{"n_head": 5, "norm_eps": 1e-05, "positions": "learned", "qk_norm": false, "init_std_qkv": 0.0241, "init_std_o": 0.0, "lr": 0.00147, "lr_mult_qkv": 0.4, "beta1": 0.95, "decay_fraction": 1.0, "decay_shape": "linear", "final_lr_fraction": 0.0, "batch_tokens": 131072, "doc_mask": false}
MLP neurons of a small language model. Each row is named by its layer, matrix (gate and up: input weights) and neuron, and shows model dimensions 96-159. Each number is 128 + 32 x the weight over its row's rms, rounded and kept within 0 to 255. A neuron's up and down rows have the sign that makes its largest values positive.
After each neuron's rows, "fires in" lists the words (lower case) most often at its 100 highest values on Wikipedia text that the model never trained on.

L3.gate1105 [162 154 141 174 108 152  64 121 190 136 106  96 163 135 128 104 158 129 155 107 143 145 139 147 132 132 127 143 115 179  97  93 155  77 158 107 148  78  53  89 113 145 180 138  81  91 162 104  84 142  43 194 130 140 151 204 145 119 154 103 105 142 153  68]
L3.up1105 [ 96 166 178 142 180 155 224 128 176 123  86  69 118 158  97 125 114 159 148  67 189 123 130 145 150 134 117 110 198 118 117 158 108 158 133 121 157 134 114 126 118  94 151 115 122 179 125 135 132 146 161 110 150 112 141 137 107 117 131 118 132 161 169  93]
fires in: "had", "began", "started", "collection", "production"

L6.gate1260 [137 123 138 152  98  59  94 138 140 169 160 182 124 101 144 133  83 128  98 129 132 137  76 178 145 148 152 111 140 149 111 104  36 126 152 139 150 142 137 150  81 196 172 171 145 115 144 109 101 145 163 143 138  73  83 168  93 138 178 167  93 147 116 119]
L6.up1260 [116  83 213 144 110  99 102 104 145 126 163 184 167 139 130 144 155 134  91 141 177 135 138 157 142 135  88 114 106 175  90 150  63  78 105 165 142 145 167 142 100 184 128 118 179 149 149  96 137 141 154  71 135 117 118 161 156 124 158 178  70 153 137 168]
fires in: "years", "year", "time", "end", "days", "day"

L10.gate1190 [ 83 164  58 123  89 131 105 126 106 121 116 137  67 127 160 171 170 182 115 159 121 148  90 104 100 157 156  86  83 161 108  90 134 209 169 167 167 132 133 149 117 142 155 178 102 125 170 105 106  85 109  96 128 129  64 174 115  74 181 153 190  79 115 112]
L10.up1190 [ 72  56 143 152 120 125  83  99 150 159 158 187 142 137 111 118  95 123 103 125 102 168 151 145 133 129 132 108  82 103 108 104 182 153 147 128 132 141 149 150  99 127 130 164 146 115 128 131 167  92 151  17 142  87 152  97 152  83 169 142 153 135 112 120]
fires in: "until", "before", "since", "than"

L6.gate214 [123 152 171 139  61 154  97 160 149 136 148 136 159  89 187 138  74 173 144 106 163 109  70 162 128 124 109 139  59 144 156 170 111  52 164 168 143  88 200  89  85  87 124 141 118 147 140 102  53 144 101 158 134 115 145 120 157 120 163 138 118 133 144 164]
L6.up214 [144  99 115  70 145 135 124 134  60 117  97 133 110 139  51  86 110 127 171  57 124 127 104 127 143 139 127 105 181 170 138 149 136 127 100 140 144  87 138 108  76 123 191  81  62 116 138  76  98 152 119 187 104 107 141 125 123 138  30 116 166 160 111 132]
fires in: "career", "time", "name", "history", "species", "states"

L6.gate150 [ 83 177 175 201  98  81  73 117 147 129 110 144 126  63 105  87 109 126 172 153 127 137 184 154 142  80 155  72 109 121 157  41 110 140 107 100 146 136 172 105 152 142 154 150 107 105 116 150 127 163 105  94 137  96 137 153 141 118 149 107 140 156 111  92]
L6.up150 [ 79 184 135 149 111  89 104 114 139  99  96 166 108 151 100 137 189 110  97 101 153 166 151 128 138  63 199  86 138  69 121 139 110 104  66 102 195 115 177 144  86 119  91 160 135  96 119 106 118 151 172 127 106 124 123 169 147 110 173 117 145 173 176 130]
fires in: "after", "during", "in"

L8.gate603 [151 109 138 178 159 155 133 112 173  63  74 116 150 128  87  88 109 168 140 201 119 157 127 142 111  37 141 107 102 168 148 148 136 141 123 120 151  93  91  94  77 116 156 161 127 109 142 150 139 143 120 115 110 107 161 110 100 134  53 170 126  82 156  88]
L8.up603 [114 173 139 172  97  74 143 125 150 129 115 136  82 132 113  44 154 129 115 101 111 130  91 168 139 123 132  82 106  73  94 128 150 138 104 144 111 138 122 185 125  95 117 100 127 134 112 139 144 144 168 164 124 143 150 100 187 114 148 139 166 162 183 114]
fires in: "during", "began"

L6.gate172 [147 126  97 147 116 135 149 137  93 115 124 125  70 160 124 145  91 175 124 131 191 171 155 153 163 135 166  78 165 163  96 106  88 150 179 110 173 104  76 148 154 135 165 171 111 152  51 141 134  80 161  89 142 111 142  86 108  85 191 128 135  64 121 130]
L6.up172 [116 104 186 195 113 127 162  86  97 155 133 141  96 101  96 184 104 132 123 118  77 103  82 111 118 103 120  86  87 136  89  78 193 126 157 125 170 150  92 124 153 116 145 126 116 153 142 137 169 151 128 135 157 143 186 123 121 151 138 116 135 132 157 158]
fires in: "after", "because", "since", "though", "until", "but"

L9.gate1045 [122 129 168  71 130  98  91 112 169 120 129 112 114 120 145  81 125 158 153 150  96 122 127 162 138 129 188 115  98 162 112 111 124 112 113 135 103  89 126  85 152 112 117 122 170 193 171  98 146  51 135 148 129 100 111 156 164 134 158  18  64 192 119 128]
L9.up1045 [150 107 168 102 121 102 117 117 107 108  87 134 197 131 110 123 124 160 157 106  69 134  99 117 109 211 105 103 108 119  95 129 136  77  84 126 142  90  92  73 142 116 131 134 152 147 191 144 136 118 128 132 152 113 139 122 168 114  82 115 141 159 135 142]
fires in: "century", "history", "career", "angeles", "historical"

L8.gate1170 [107 167 177 155  87  99  62  88 108 134 171 144 113 102 112 166 131  95 140 133 162 184  71 164 171 157 151  91 122 163 135 106  76  70 138 135  77 106 176 102 150 126 138 177  90 126 137 116 109 131 167 198 134 123 134 138 110 137 153 135 127  73 158 110]
L8.up1170 [181 179 177 175 145 129 112 102 139 111 119 112 154  98 117 167 192 142 145 108  92 152 126 102  93 126 144 159 144 140  69 146 158 114  84 117 138 143 151 106 138  86 153 146 146 185 128 173 143 111  87 146 138 148  97 149 135 122  96 105 123 130  92 191]
fires in: "time", "years", "way", "length", "century"

L19.gate355 [154  92 109 131 173  61 121 148 166 151  77  83 178 136 122 128 100 130 126 172  87 118  87 189 140 121 140  98 120 164 177  80 158  90 123  94 119 129 148 141 167 106 127 105 138  81 174 101 145 147 165 142 149 159 164 150  84 137  89 121  94  86 105 135]
L19.up355 [101 170 146 140 147 118 101  89 106 131 100  83 153 126 123 198 186 114 168 104 147 100 153 156 118 145  91  81 144  14 112 131  98 121 114 102 146 102 123 127 105 191 135 164 127 133 104 165 135 115 138 147 130 173  88 112 102 162 135 154 126  86 103 152]
fires in: "is", "double", "was", "doubles"